config = dict(
    n_kv_head=1,
    head_dim=128,
    d_mlp=1536,
    norm_eps=1e-06,
    tie_embeddings=False,
    optimizer='muon',
    lr_mult_qkv=0.5,
    schedule='wsd',
    decay_fraction=0.405,
    batch_tokens=65536,
)
MLP neurons of a small language model. Each row is named by its layer, matrix (up: input weights) and neuron, and shows model dimensions 32-223. Each number is 128 + 24 x the weight over its row's rms, rounded and kept within 0 to 255. Numbers have three digits each.
Before each neuron's rows, "fires after" lists the tokens most often just before its 100 highest values on Wikipedia text that the model never trained on.

fires after: ",", "\n", " and", ")\n", " but"
L4.up906:162154103165168114127167154133101118111148093114145115118120119156143150165164143150192112087169115127155123160114096135121134142129150098092130114121092094138141130126160112134072124110117130096118126121125114164137144170106110157101119118151141165105137128124138130132114121137097114123141144111121089121129119120078133128138129136095109151107152134122191112152140142123121132094160106116132143144181093149171070126095133101127156173136106118144127127141154115129126188148138112085074090137148165142102133175169133170113131124164123099156149155137106118122088142120157129140

fires after: " B", "b", ".\n\n", " b", "B", " On"
L3.up396:099126134147128118145108157133146123159108119158118115129074110124134133123096138146111108141146111136067132111119113139123148146123118108146133085105113130086064140132140106097124067160128144128140178166160149150178121091099108137078143155120145127103154149205145111161116151128123109127121161122095140083153118078090123151135120159133127112122152141133112136142118120138107150082138097090116147122120130120128123173133116122119145114103101118128139095164093147166127147110144144162104117141140124095108131142152149134134131169116123129136149095180138121095111177124135107135

fires after: " R", " T", " ra", " c", " C", " the"
L3.up1332:146158130142164099092136092132139141152109138122110128126162147137134104114154074142083099123125065197118155157141132123132111119110093133127134138134143141138086146110126096131156156097126104113129129114122150153120138129096153137158149128164130097161155134153163079149149071141146137118125151121111086104137130136129147166135138152171124137143090150122113126111116139126108126075121102148094147116158146120125102165102131070144144154096152125146122121126129119132136091155097120144159166140140137161190105117101150133131116152088114128113102139121144111148135151146102153146

fires after: " S", "s", " s", " Is", "ers"
L3.up1245:127119129132167147116105120106129155150130141129115128159091130175120127140138097163095089114064130144159156146152145164161132143120121107097144175091149132112119140096156154147144097086090137160087150094164126142104108176114152157112116100114140131143120133126119099146144120186127069178123111121120129148137136131144128149149151100156124084154128162097085151121126125150100170162123112145128146097168114133122069139111128150114149146122109124158151093184124146130155139117101119117155134081103134143101093108115115101122159124105103114171129143117113151067098147111112140109

fires after: " N", "\n", " I", "I", "),", ")\n"
L4.up904:121139140114091119136158117110164155113131103121100123129140090153192118204155124159129129134179123144113142150133098154109169137135109152123108133111106160118161130106125100164129137162089157115160123116161133126089129142107129166110115149170119114141112146141121112140087122161139127083094174104130109170153125175131172116135087110092091154099146156137141124121128137143147185105101136091132143161100055150116125105145109152130140148166133118165144115139146142163118115153176113142123162135118100187130135125167131110111117113123117057161101137092168116108114133142139136117

fires after: " s", " dis", " p", ",", " b", " S"
L3.up1508:058111157123155161122114147108096178126100091196091138116161148114144147090106125184147112154101138123125089138109090140140170159127100125122105108128138187123152149148110126092145157144142103143097117124170142166161107149097170159095124127156139107174116146121120113136133127125131112181117113157102101177159144098123112163146181079115130087117108156116095162095126130126108126147120139152135128133137136138112138128159148136111165114149104122105144159135139136108177108137139163151135130099126098115113137107110149136109102142093142145106101125110174150104099134134158107134

fires after: " |\n\n", ".\n\n", "==\n\n", "\n\n", "==\n", "in"
L3.up611:144081102103089093134108151120175105136133136138125122137123127127125097112090123160096096106136135128088139084115113169107092171126176119108137101112168141126120105131117108126126146113093126095135153100136127109164185148117126117123127131129145117118102102125107109141108123138138100066121172166164103109087104123165123166091141122164145127119110132125122075170145148117126108136122152116124118131133107136114116157124158172110092074121161115140116138136132129084115100100150124174141168084141144146141105113086123122136147111114093109130124125121117133146175120099110091168

fires after: " the", " in", " In", " The"
L4.up770:128109147135117103127131101103127122163096115156106164087088137178125114148149126128150111124117147081149094190100159157121127135132149081142132125158123131110128083118118092120126095122153098138128122058093108137135159097175099091141129150150085117067125078150111139147124170141166101125120097110107141113149069098145097136104128093138094115136116121116114136161122085099140162083141140141118185120114121130126097095126151156122122139134152133162098117110138152124126075110127140130137131100120106135161175156091109107139125156132127171174115105093124131124144173143110138119

fires after: " D", " d", " W", "ad", "D"
L4.up1265:149119119158085110103161166130103145091116150138128146123130142100120093140098185143111149130092109146145157149187144137162137139147163106096111118077120130121121150090106135131177125157109134131134101134116109154121135178148119119152146119080122066133123106158137121116134165147197153094131095130096101177158174143120172124167132142176143097124159084125103107121145132152123111168118139161118111115136139127111132112130139153121115161103139116129139130111147112112140138140142099124139075134140138132115107144155092158110117127108121098151142156150135140169135127109142137112

fires after: " f", "e", "m", " m", "ap", " M"
L3.up1430:105145127135101124120168148129157155146119141104132150130121094131139171137154139119152096165168128136166124183148147120116106131097125070130103111160141130135137130121104164159142149120132140106170141104150153141129122128151152122139100128128095150121108160116175123124104121132121113088116118142131138100132156159107127147095141125152160131123112114135117143144138113140119142134125103099181061091112104113135116100108099130135168093134137101129136076112137119178171145091179138117145123134082111127117107163170125149143122168103151126148165125128103100129092157084159182119

fires after: " the", "al", " an", " ", " The"
L7.up501:107121187090167142157161137118097150118105170172085098080104176130132117151137163118147126111144103130111096110119049140166148097134143118132165124167123120149138127115112104135179148080100113139089101129109145160107119158087113069134119108115138115163153115093097124170160147130140140103157136112134123123145158144110161106143115103148112121111173178132140154136162158101125135119101120151119165110106141147163134090095151146147101155143143130115154115135144091117131092139133122100136155121142151139109113141092123095098152124134152157121098093123139102162125150114136138124

fires after: ")\n", " t", ".", "\n", " e", "re"
L4.up893:098143129174149140085133113118112133117143113126146103108101097123106138139094108166095134172111119152142152171095152077132121108171124165144158088149119111116143193130135174109119083165115110090107166104136149101140151138133097146152097135108097100135109143069142096132126130139132123144121139079077144142162132128092124133169156150132090153105148151124089115112146136139115125096106110146135129158120147129143100127139098118108118123182140144101141086134141129157148133112150140120118140127115121166131157173161114135129133127086129067147104160109121134104092138131093156130

fires after: " f", " b", "f", " F", " ad"
L4.up455:166145098143153135119133137155119165136080200143131123128143162109084150159102133129141138143177134146133128106119129150122128107109107165168071093116164159113136129078096159163113087117163103120085126100133169121155113145115096112098143132142135116117151142127159180166098176081159112126128132135127143150159150124112106094135132098116134121156107119132135104127141135160133116128144144148216130097116108149121107109157169168173124118111130113120119118123096094164155107167145107095098114092130146113149104144144139133191153152100135138148146097144134126127140118129123123150

fires after: ".", "I", " The", "\n"
L4.up1109:127121152116071121112145106152128118124155140137117147135092154133127137157139136076107161136092137137124179151118106130167139115140071103135123112112150157119161102110135117109172087155146161102117149171125142155125170177129167141147127131113114100098108136140073125133155134122162109103151143109133131147175155168134171172137126110139089152095140152140108117125146149152160144100104105148118119119156155131129086166128157129143126116161100180140124101172160128163187129139134138116161130120155138128106138131146089160095139092112124121156113139124158106077161119158112102096

fires after: " S", "ur", " |", " Sw", "6", " T"
L5.up1209:097122137105098084109097127109138125161110152155119130171146096187168152128154135129105144099122113137116099114139155125138118156110134109122116175144115106113094073137094141136077136148099117088101118109168129120109132181113139126123156138099169115111150102126155135102149144132127137159128127116114121128105113125124132100120155144133128119112118122156130127148160134141077165146076116134124151145124128159126138123132119135134123076121193121124092115102121138131124147093096153120157161162089078142127124155128104141168144120157095129143088116167144155158119118129093195108

fires after: " c", " gr", " C", "C"
L3.up365:106163121118135101112148147130137136103132116115136136102112121123125125127148128133121092165131144130140073131129095138119139107190132181130086171132138102130100090104140154101132146129126126058154105180146123147143127141118138106082116128143161113109151152158146135136172062113125155126115114116141162166145102122138101113144115095135087063160111136143146165136112137109149132129136121147134138111139145069125128114138147084135098123159071121110111133135100083103084154104112141106112161142180142098129160125170107135135137121114148110137126083098132132132110122133134123124

fires after: " ar", " c", " B", "O", " b", " st"
L3.up1188:112133121118146108078118162135133066106167093123075163143152106109120117127168154110166138189124144127088107100135087130114124154120097169124140129117099128148153137126167141100137098131131132095099118178131109119152137178142105096125182182155096093176091105116114119134114118123145163150152108101140102118123111092112111157090111094111133099126135149152128107133143118128126144128134115121159135147109156167120133135120120171151154122218106110111093150130099136126104134104129117090144135094133130116101138165105121144090137119124127163127152091122150137122120115138120159132

fires after: "s", " M", " s", " S", " m", "m"
L4.up370:118125182133134198145142081088142143142085093121094146118108109114104129168123101144127145125112069134113145158173125120153127137105139119129125165124168125123133095133149137092143114100148131114118097106127121165104104143115091121159110130148146130095164149161156123118113151127133149127133106124162121147139139144156123176135129111153145195064126099108103156167144190109118153115149109121185100155143137135138177098134104116108118119147128127115130135134132090139127156106138158123145122093129128139136131148112129051110089147151143161157133158162171114112111141082151146161

fires after: "Z", " B", " N", " b", "R", " F"
L4.up1051:148131101128124163108122145104170187147139164124101136129129127138154118150125114137118060132168129142104146118133123153111154118118148170144080115133147099124142192138143174101115096147151134140155166134157137145154107145114116136099153163109150145110148151136116102119175113146115130126099133075160083107121142089145124119155119103129148156131097145089105140106148162147121140104126109074143126139092145117135134099163112135174134117106139082151101100101092112163119155095136108141108110109126156156113129118112138116132105144153140107129114149182093119126167134088123120107

fires after: ",", " p", " b", " to", " F", " P"
L5.up33:105110123135194126111187150159086142121098139089154111138128164143119123119113125124108109106101120117128141178124111135148142109137126147136108144166193138131148127113107125111116131133126142148103093151127165151133129142128140128176140179147116107081134104137126185127189169171145140117091126112140130134137139123117112119180134132054122125130117106124127142127141159162164142084136103114133149152120145127154106125152115164116140113115105146143056101149144112165188171093156134137151136107148111141136135141127153116156108131119123192096112127183120123152148153120137160113

fires after: " S", " s", " Sh", "s", "ass"
L3.up1462:101146108090105187119145114099114132153083153088082150132135119121099107101123089153089137152124139096137151161150082156168128119132113144142141169104109134079128168121111098130156134144131129116112149138130131171143128155120118171112163138077137142123163110141159156113108093132126151134137165082088109134102116137145137147107112148128198122095121145112108102131141092099129136102162096139129170168124110087101133152165162135106110172116118128113129128110105041134152155092150146144198105113165166075138142135108130128107109135082127124127103095125132112156101191139116136134

fires after: " c", " the", " C", " B", " M"
L3.up983:146155152155108148121157133160170134135121190111129092102124162123128085109132142153103107157111126147140103172129127159133134158123166164080115120121086095107108135138134106128174145131117140142144097167159140157109125119156072120126138154143110058139134092149089158125096105118158158123112121104138113116139101105136134156138115121163082122111111175152088127110171133143112140144175157112112121135145116149128131133172085104093161170179142129163118104188105098141099122125136127098100131101159115114125142164131132117151108143131106098124136154148115158162141126145101144186

fires after: ".\n\n", " with", " to", "202", "–", " per"
L3.up594:130141127144155115176139132066149174180148073105107092113102144187145130110107140120118161094118115143138180152135160157114149178131157132092163157121105134121134130150105133087106131121154115151131194145128165130120123088151121139094107149118135174124128094144167131123113156119144144094104133168117126125118113134100111104141117119149133094108145090139129158124105151150100141131129124175123105164118112170162159123121139145139168153119146118127143129113129120076114099161129131065110103100101125159127100136122125099096120166111096140108122141137094148118147136136130069116

fires after: " at", "B", "9", " d", " C", "D"
L3.up1425:136163125121145111110126136113127108126123110095143108152109126128162131155135133097109131135124101145114145147138105130138138092188141086149138159088145119134116136114113115121133112144145137123116137149127141154131156105085132136180122171100126086139153106131150194132121140109170132132069129100111139106105158164117164153141099143149101141135118109144142159132100124091131129138134180110132113141132105163121185105186162123125142190164133094139119147145148119137162127131121121118134069139183153149113151067152110126123128183093134114153140140128115130148198070140131136139

fires after: " ", " Record", "-", "ard", " (", "V"
L5.up833:116150153107171112124108145129161087132101140114158134127143126119121145125110145129144109091095110128136120124137137153112115062099111184097101103100081100088097173103169117149154138098150169171143122108116113101130137166094117142134111132151103122115161166103165116093134111121127154096178135087107100169141151090157144133086106149141125101158118155131150139122097109154116127132152129104117115083113113154096137119112101108128140140093137141093132107133161138114128140122154170142140132102109140125122151165119112129133164103079114154123096154138152211123157120157147107127

fires after: " c", " L", " C", "ch", "C"
L5.up442:140189121150130127116176110143141158095140123096141107124098114110131134134106130132142131147097086142090123134181120096110121150155097159142133079126113099168080145111089141109173125143121124138123137142112129164123143153127111094117172142158102120115104116120126152063131139136134173118173144099191111084127137116094080122135100088134147111122118145142121138108096109133120115137128140166095120117113102132117166149155102131113162190140102080143116118136114138167169097147090112144121180149181115128078121109163108143105130126161141141139167129111140108109149114119178109152

fires after: " A", " N", " ", "ater", "E", " F"
L3.up710:151106113136095153160147159097152136120110079200147137098131136053105135185134156112127072102113143133128146124085146143121091142159135124082114085152121132134126100119144143135152088132147148136106128125168119140116150122140125133155144137145164091163149127092135110153159129117154106081109115137144099103143135117163112149133108108120106122141095104133150172123149137163113100092096139121134132146126070121156163107143133138146108131130122117081132141130102125104110138137103101116162124132118117189113083132120133111180124099156127113084147147128134134149138126114110106131

fires after: " l", "it", " (", " count", " b", " c"
L3.up433:161140132111084092136103084151113144088156130136110157137124142069111137111142119154122154154144144114097128135163130179104159111111121130092065129092099116131132110059110099129147150117137111160149161130128121085130135144136098116111137156093150102110101142112186145136162158158109136123136139105133119117118134107155101129138101112125157165138139081135081122133126124135164140161130119102097121123075101145104124168162112139161112122149118128130058179119131120152113151094075122141108094117129149145113130140111167186081125134135140085125180146158175140113136130112166143138

fires after: " ", " R", "–", " M", "em"
L5.up20:130167124118193124113137091109128149135126128139154130099134100133123083127167114146150139087139108122111132114131151147106090119123165137144118140114157113170130126142145121135138063159185126162155132150124125099108148125118112123105116112168086142110108151146141159150143136134110144061113172122140123152139119090122149158128129129130150126134153139136102135134136139085140124139137151088142127119110140098110108123150103125132161109134111139141096145106055109157143083109117153149102138129147169088174130125106105101121091125160136144144146109127132128153127096149120137129

fires after: " the", " The", "an"
L5.up1416:095123178130153183131108102146123131129129140120121125118098123095069124156136084167118113108084103092163101184123117115142156106097137121170155128168067076172127115127088091094119115089112148141088065122140147138134150147125136146102134155138107120110125107152140127158131120160137114145127172130168135132129108108079159157139129141145152120103116146117156151131134139139116150109121172099101156144140101133140092154147150136175104166182143165161105125079135110156083088149133114122117133112134155109191123114116131120102074141112128156162099117159129129116125126166106130119

fires after: " T", " S", " L", " C", "T"
L4.up914:106111111128147127094100078091100129131159091139149132101131154084150142093134176102081097125167138136149142129113116085165092121121137096127140115156101118088173126138137158144130118118124141102125127161172122127086157127123124097120146166132138135136098129148157129114133150110104154153111085119136104084098161125102133092135135138146106131083139125158133146125146158133102150116135155180132143138128126168094136127114141100101122131137172136163155096095143163121083120132105134115112154123099059117134105087122111096131104127110098119112108121125177146130139139131134131080

fires after: " A", " K", " o", "A", " T"
L3.up561:121134145192122122151134158125112143163123098144131168086172109174104110089158107142129153134129115098130159144119116126153135113167133131115108070152176112121140111140127111070147135142107136117138121110150157129125134161200134132131162133133100133138163127103103111150094124098122107136144160146186151115113146111157112219143092102140140134111144134155097143129146144152103138138179141167076104077129092132104136135100142146141130167131149124119125103105145144137113117130110156142147128131117106135148126128118133137072089127127104109151155133074141153155149178117146167100

fires after: " En", " St", " en", " I", " H", "z"
L3.up1163:129106095115133128095134172110125133117142074180165148143110152119104095128103117131068140119101135173122123122075114132179109134135114118134138144079137128108146114132175148133118105100123126084105108122180157131117125106095115127118164132142178147131148109132134119141102119127143151129127114128090180129170135138123103151109099130107170102176138145098124129190091112104170120101122108124149137138105114174112150114102125151129128137126129130089131135149109147132172149103085170131090105115087128128167169112091132109126165133092147147095151143163112120180129104159152122112

fires after: " R", " S", " W", " Ed", " Z", " In"
L4.up324:094125099144138179181124115133086128098111113122143139183119132141126115155062096151091134133145094158136148130090136129140086096139097099100124163116174145094085086140161142087137137122100144111128144133128153165165116120081152131161157143133159125143096149163142133154125148136103119141090146086096122119165110125140108122124079122160146110115173159105149143135134110128138143120085141126107140079129159140099135122175153152138122105119101107106118118093155098107164186157128156132150116137110131112114131149105127170145112157092121142121129108112156112187125115167171149103

fires after: " ", "–", " under", "er", " October"
L7.up1437:137134131137134141148164150110119139125137148174166117124150149098156160098138142143124134109130104167107118094122116109108135117105137165136115150100151108112130082114094144134104099161169110119102159148103119123143155108117101077173154112110148184141132107149175132149154133100146092115141134117133131122107108167105087145203085143103107105122165112158122120107116112149120124159138192105111132118159183154117101096136133097150129139105127077096132124142130122146145111134110102148153152116197164135153134152097114109123101153157101124153102128125138163140153152120119134104

fires after: " S", " s", " le", " l", " N"
L5.up627:104141111134105111138144153215150118098150129093148104121120132166162144172147161126099130112155079125116161109139142122151136075103122124097114155128137121145109132104147172137100089152158132132120146076124158135163108143110130156120166125101137132134093116100156124136097144129128121165128143072121099132117125153134131099113149122112138128114173109137118172110137143105134188101107147139100103110147133114078113135177122154120090143117132135127136102114110139122140197095119097131096149143177121170131119144125085146094117138130161147164120099168113101169163139164133122118

fires after: ".\n\n", "C", "\n\n", " |\n\n", " c", "-c"
L3.up951:114117120116139099125145122111149196118126109132154151155122144073137162136191164122136119163115139168170153124118176146115126134136122152122130156075118138119132110118131125110108167171087117093121194142136114134138115131129152126116168113165126098104130110107123119142142114141128178122150165090159179117150105129152151126158155127120153120142127196099108130141148119092126166080132107102138102095107089166134106144123157126115177147134118111112146094161130130118121147151123129145088165083148139118095091154128113142109083166110095142111146128124100110157167130070108122098

fires after: " T", " W", " E", " P", " H", " S"
L7.up498:114149131138117150125152159106139150106117129129136121144194133141138151077088164135095114161152151136183153119141112152104124126166137139136165112151077143133124090159135131123107140106135172103163065097161120173133124125110097119118139106181113132091140113112140140095146106152105150132152111167142124083117144194121137114149157169178149106151101123132167111126174104139101142079117129109111133156134160125113116132116170152075120140138164157146160121110132146070118155082108135089130143131129123170163139104109118141127149144152125114110144143139123133103092138156169120100

fires after: " N", " n", " l", "n", " for"
L3.up479:120142133147133145114157119114122103131192157118125131138115086059117135121117119156094121153149130080133089157123137121110112114147141144156105122121110107150120134151168115132134163099151157118130125152120115175103145072134091133104101181125156116122216130100120100139114211127098119134109110103116118111145121137112119151099140129168130155085104130183084087155143136159142139157136120105122102151093136169125115125156108125062099137099117146117170120155128137108142122117168132111120158155153084158137120125173113145173101117132126144177127130145130119117143106132130122121

fires after: " L", " T", " Car", " l", " b", " B"
L3.up1063:135071136119151072128100147117124122122145083132106131138087149085152112092139152088148076108131133170083132130151125140121107159168126120112128112130117123137112133123121149111135147146126208096141139147166129127141114101090100128099117130121115105114136108170159110135124119121119143145146106139176128162110077102100094105165195100194146083130138143127106119091117143145113158124105123154144121168142167147162140150145111127132120151107114147109101161148132145109126112139147155172110121125120124150103145129157089087121117154144110152108122123169134123118136120127161150087

fires after: " a", " The", " the", " T", " A"
L3.up1497:097131143137183133132111099104097106137142141112123110140121155115126114111173151128074111131152120135172139136068083162150136105161128092114157142127104105109125099099096107133091149129174119164118124123113145165143154150130132099126092124104132123160131165116102094176107145101114134141133103095137125120134160130103154122138136170177152132117131154130144157139127162110161131073153125086152076120130101094160112170098171141133096161122123131124131132093154127125153135126124109169127177119127156119140152110155154104150095105128136107169089134118127123130092145159164134103

fires after: ".\n\n", "\n\n", " c"
L4.up312:129077122113131131134157162144131102146158171135163107143116133142132185108130140122131094133084135109135150082140126104098137176107166135162093125171143127076156113139147123114157140122094151161165145167159099169122158090098153098144125105111140130145125133127127113141205083137127126116128146142148131114121128121113121091110143095137111150139141144114142149144128151126143135119156149146141109112154119129117148136171127150110169096126135131138149140122084101114131083133135126133119149157139135136148104148109077161152095112148123128127136178136154089145110138113064106160

fires after: ".\n\n", "==\n\n", "==\n", " |\n\n", ").\n\n"
L4.up1454:108170151118163100127146113129128093094159105123089133073080096137137165074108128128149086123094151134162144068087141135135144119130137112135128086130148131140136130125100118128098110128114159135144116113160129161138147117119158100120153103163144133117119123162172117140138124076149106103149090155133113108114083138112122096088181131132162086157141090107105132123134133138158131128160133096164097102099136092121133079138125111145134101132124176148115096094140126104104118151100125166141091146103168128157113122083128200120128101160109154123110126106119093143120135099141154115

fires after: "j", " New", "ra", "ist", " Can"
L7.up1315:114091105125167151150165126182130143140133123098102151130137113111158156123106120170174114099098142123137119124125145146153149140146119115153103145127085107132167170101108150130162048136116117124108108131087138130138169116116146133107119107109111111174132127142145131155126121085085084132134136147099149168150181095130138111158152088134146150155144114140103135153113125134133149124116147143121104122134110160147141138161098142131122167155117165163105126154112142079116094073105141126122144147124095162142117116110107126122083153113092128129129154120123131108130156158136128116

fires after: " S", " G", " T", " A", " P"
L3.up129:102083180123110074145122106125169134139145169084112093134126142166133157105161128139135143126106100072175145095165109141127108107110176159128121125137107129160153149092123109092119149114150130128097133113157135150113140126153101085120157130127139135150139152104114146113092160107143110134197149115120145139139142125142112153141114155132113109099125108117125143121173148119104169075137107134116131157090081158139144145139138126133167173122161107093128115109118133121110115082106170157139139143151150119118126065121103080147142068127107100091122133102096208131146161128147155156

fires after: " s", "s", "ers", "S", " S"
L3.up1454:105147124137151183118109096156119179125089126145086124123134176149143132128113064179141146130122119165101128128156117129137106146124128114108164113105136123079146122115136128118108108128128128112113110139130121153112129116100136155093164109110087085103180159159158113143137142135147113103178103132153121120123143124174141122076151115199145155103104126088137094100127126128132133133155085098164150124180134119169121132122177113157117134129105054160126140134091137108158117137153148125160121104127134123129124130138128141124092136108107134129141126170146170114149152136123139150

fires after: ".\n\n", " Nov", " c", " C", " n"
L3.up1319:100128132164129167140163167120098160143134133129156161122077114108133131070109121128177161139116107159145119089124144123129097075123168196154099137114116128116160119082138109099106127121093144113098140115130119116128124122106147117144149098122145079072145124134146127121101091133185130075132126147121163104134114130111124138163142088100092121156118106143142103094149155147153139149167149108170136122117139110169144118125143113125117140105117153126194148097091136126069102173153166145088144142163122137141131119150176171117109094107108159151134135108147100120119142081093131117

fires after: " T", " n", " N", " J"
L7.up990:086128105138140160111124136141138132124172149114098137119127112152115128098140182128115141132105109103118185152154076154111084143146114141099125110166117107123126134182131145108073162144106119113127163119161160111129172108100097134097176105138122120068107128163130125108129139109109146151076168131149146095116166123133101123088167128142131136122123126117114146108130134094115127139137104120103126156098086136153070155153119082099117150107110128100152093089121141137168134076145144087141107145127157145146167132132137128059155164146171133108139124100098139157113136117142182123

fires after: " T", " N", " En", " n", " m"
L3.up477:103091164147118159119134131119144137158105081133142157146157127093140125120106116183117141115134080141116163140103114128116108104155149124108129142110127089126151112093117128112080130120120147131101141086146163108117112123102111099133163125120054101076105128100158122142171148125131123135099135141126133112118102127137143128145105148150103182103144142099128139117120136152066127085122089127084086163122155172119166129109113093162101142116129161079130110091149083140143126098098128117119100125134116159157104096150131151146143105152120168151104086115170109184125128124121131166

fires after: " T", " W", " L", " f", " p", " d"
L4.up539:170107113111110142119130103146096135138162116148129168151164145120145140142122154102097125143133107130120161124131148136144161135143134120136101111097094146140122143123110142138141124097148158099136132094151094145176136140133120101164169093081158150143116101141134134133142121090126094158140145116127140103206131140156147093125172112100151071153146111135141095146138111093090145104152156136116178162155128142131100108157159093112123183103126155158076135177110147114122142119084104117153068140120098102151121150134114175111135117126083108120173130138084102146135136127096110116

fires after: " O", " D", " S", " T", " Mar"
L3.up965:103132118092111135120110099100144148125140120167135143085144138138143151159095141125115133107123136124141116119152080189161124097101129108132144133154142126145107098138097110126106143126133161128090141112128143121097113187161154135123182139089136103101111116109136108110136136092175181132158107111155153111113155133177117139100164163139122172120131159154105114101130134156133127136136121141132142131101082121110148101086158112133093149126110185136129099166095121153131113133100111144120113124140110148089113106131116141114123118129090134096114090115141130125098125125171102078

fires after: " S", " Un", " un", " s", " up"
L3.up351:122095149093129158113130113153150117149113037158151121137135144148097163130140156157112127106180106094145136095126143151138138098129148152125173130115167112114087094107127129110117122083150077112156149073145137145122098142135112155115109118096167146107158119117153133149128100077132094169144123116124136125112151124155130149131106141127116142120197112125123103131108139098131162126111128114147121117133098152160127147125141094137110132100113141117142127108103097102127145111106111146110166088127147148172165087130144124122129133162134152133123123155158160123169142104111059131

fires after: "–", " ", ")", "202", "200", "-"
L7.up612:136148121117132153169148144106125131091118135110135135109109112141108133090093165112145145121121123153159086172126130145143169138120093150113100119122097124133139098157122121095124159184175147151128092096110101115136146124128100164138141136142147097122113139113136143126103147155123152102151138134119124146118143139114167181111020110139111131110126162174138089150142114122102140104121143117143179100096137152173126132133143132095126108088110140137117130143138147144158064123132122128134088127117107130142140168085126151121157126089106139107131143163126104116208116132109103120

fires after: " N", " n", " F", "x", "orm", " m"
L3.up1451:129172118130125107148162161126052115117113135159134084165129080120127099183116120185102122118147151097118122096106188164083135132122138128099110094091101128138137110149155131164124126121139143141099148113128123103107149113095106146119134110089106133123173142133145089126126154158121094145132121124132127138102137076127099160134115123134115141128140106120128118109167100136127154120084171089101127150132142144159139157136118156166128132122128083097142112114151158135128155101109113138127149141106140131119124148176082163163083162143136107149148099116187153106160119155120123134

fires after: ".\n\n", " c", " Ab", " Sh", " B", "ash"
L4.up847:134182124104118135111142174099092142122120140170154114104147117104141152183116122139080070108132146164141171086128116111102093151133165128106133177112125119105137129125097118136116149138129151103168168156136129164143101120075151142082124095154146144124125127155134137132122140139113144118139165138080141144127134123159144121126165123132152126131133143123144173180136108158194144144125102134111153109112114122105158113075128127124148140152143126140134075166085140105160082128146102135146132121109096159100142135125101117140130178125115118118071121115133113170152091145113109173

fires after: "j", "c", "ist", "at", "k", "h"
L4.up1477:138102167121159114137173140139084139161112113093101149100107119100152131142140156104106131134113130145119104144136117157131094143140141128131061112133121098118135145113143143166136096154110123123102129126133137117138135106087143131125055127133142113169110072156140169155111129144126137127136140116123115146134133132130152132121135139077138127136166179157161065128126134174097123130137133129145130140143096118161121130100100141087175135092135105164135125153089120175099115108151128113132104150161147148177128149107123124095088119135095174123134115141070132169127134135114148117

fires after: " m", " M", " s", " All", " gu", "k"
L5.up449:170117129124123104121129138137116138144110098138120142111122085156109154147119137141114090134132101066151107143147117151092138145120135087128125102161129105168099153147083113119118185129141105129150113094110116131122141105133108107134146147118191093145089187099136112172109126145100096193107112167125126148120135155132153127128123141127140150153122129130112096187094115146059115142162127131144114105117137130149127097071137106126131173108148140129111149096121116139134118149106141105063161163100092124101107174150143120108135161157124166152122124154138167107109126086132124117

fires after: ".\n\n", "\n\n"
L7.up785:140145142129151091177115172119147121156107122174168084128105130121104137122118188110155105152106117114118172099097175132111109122143094134087137099087103123129139104077119108119139140144155147080122124107167143145107114102154128136109192126180137138142092137127154098137119101101139135090129112139118136156095125095123167074117153131096128115132137072144083118164124161141126126167149061127124146126080128149132149156119134126128137127144169164138116113150143137085126104180116145157089175094139159093104100105129112158107083128111112123141140117172101129119126105157120119107

fires after: " A", "er", " an", "ch", "ort", " "
L3.up495:113090112130140101129107142136116117149158155122147127155137168102105136126119150135146158124103112085122147167145141138124136134141113107135141121103104083141163104127074121096151113154116157112080151176118148188101153176112099098147152134144136151156167102116119104148118151138159118133111167127160165110134130135096145122128116122150119159140160080135152127107134107116117158111122107116101082133121116097138137078133126108137149136123136089086162105117117122141098141126123140113077135137126145133130194136102109172162156101093135104172146097152136123101138138116132121134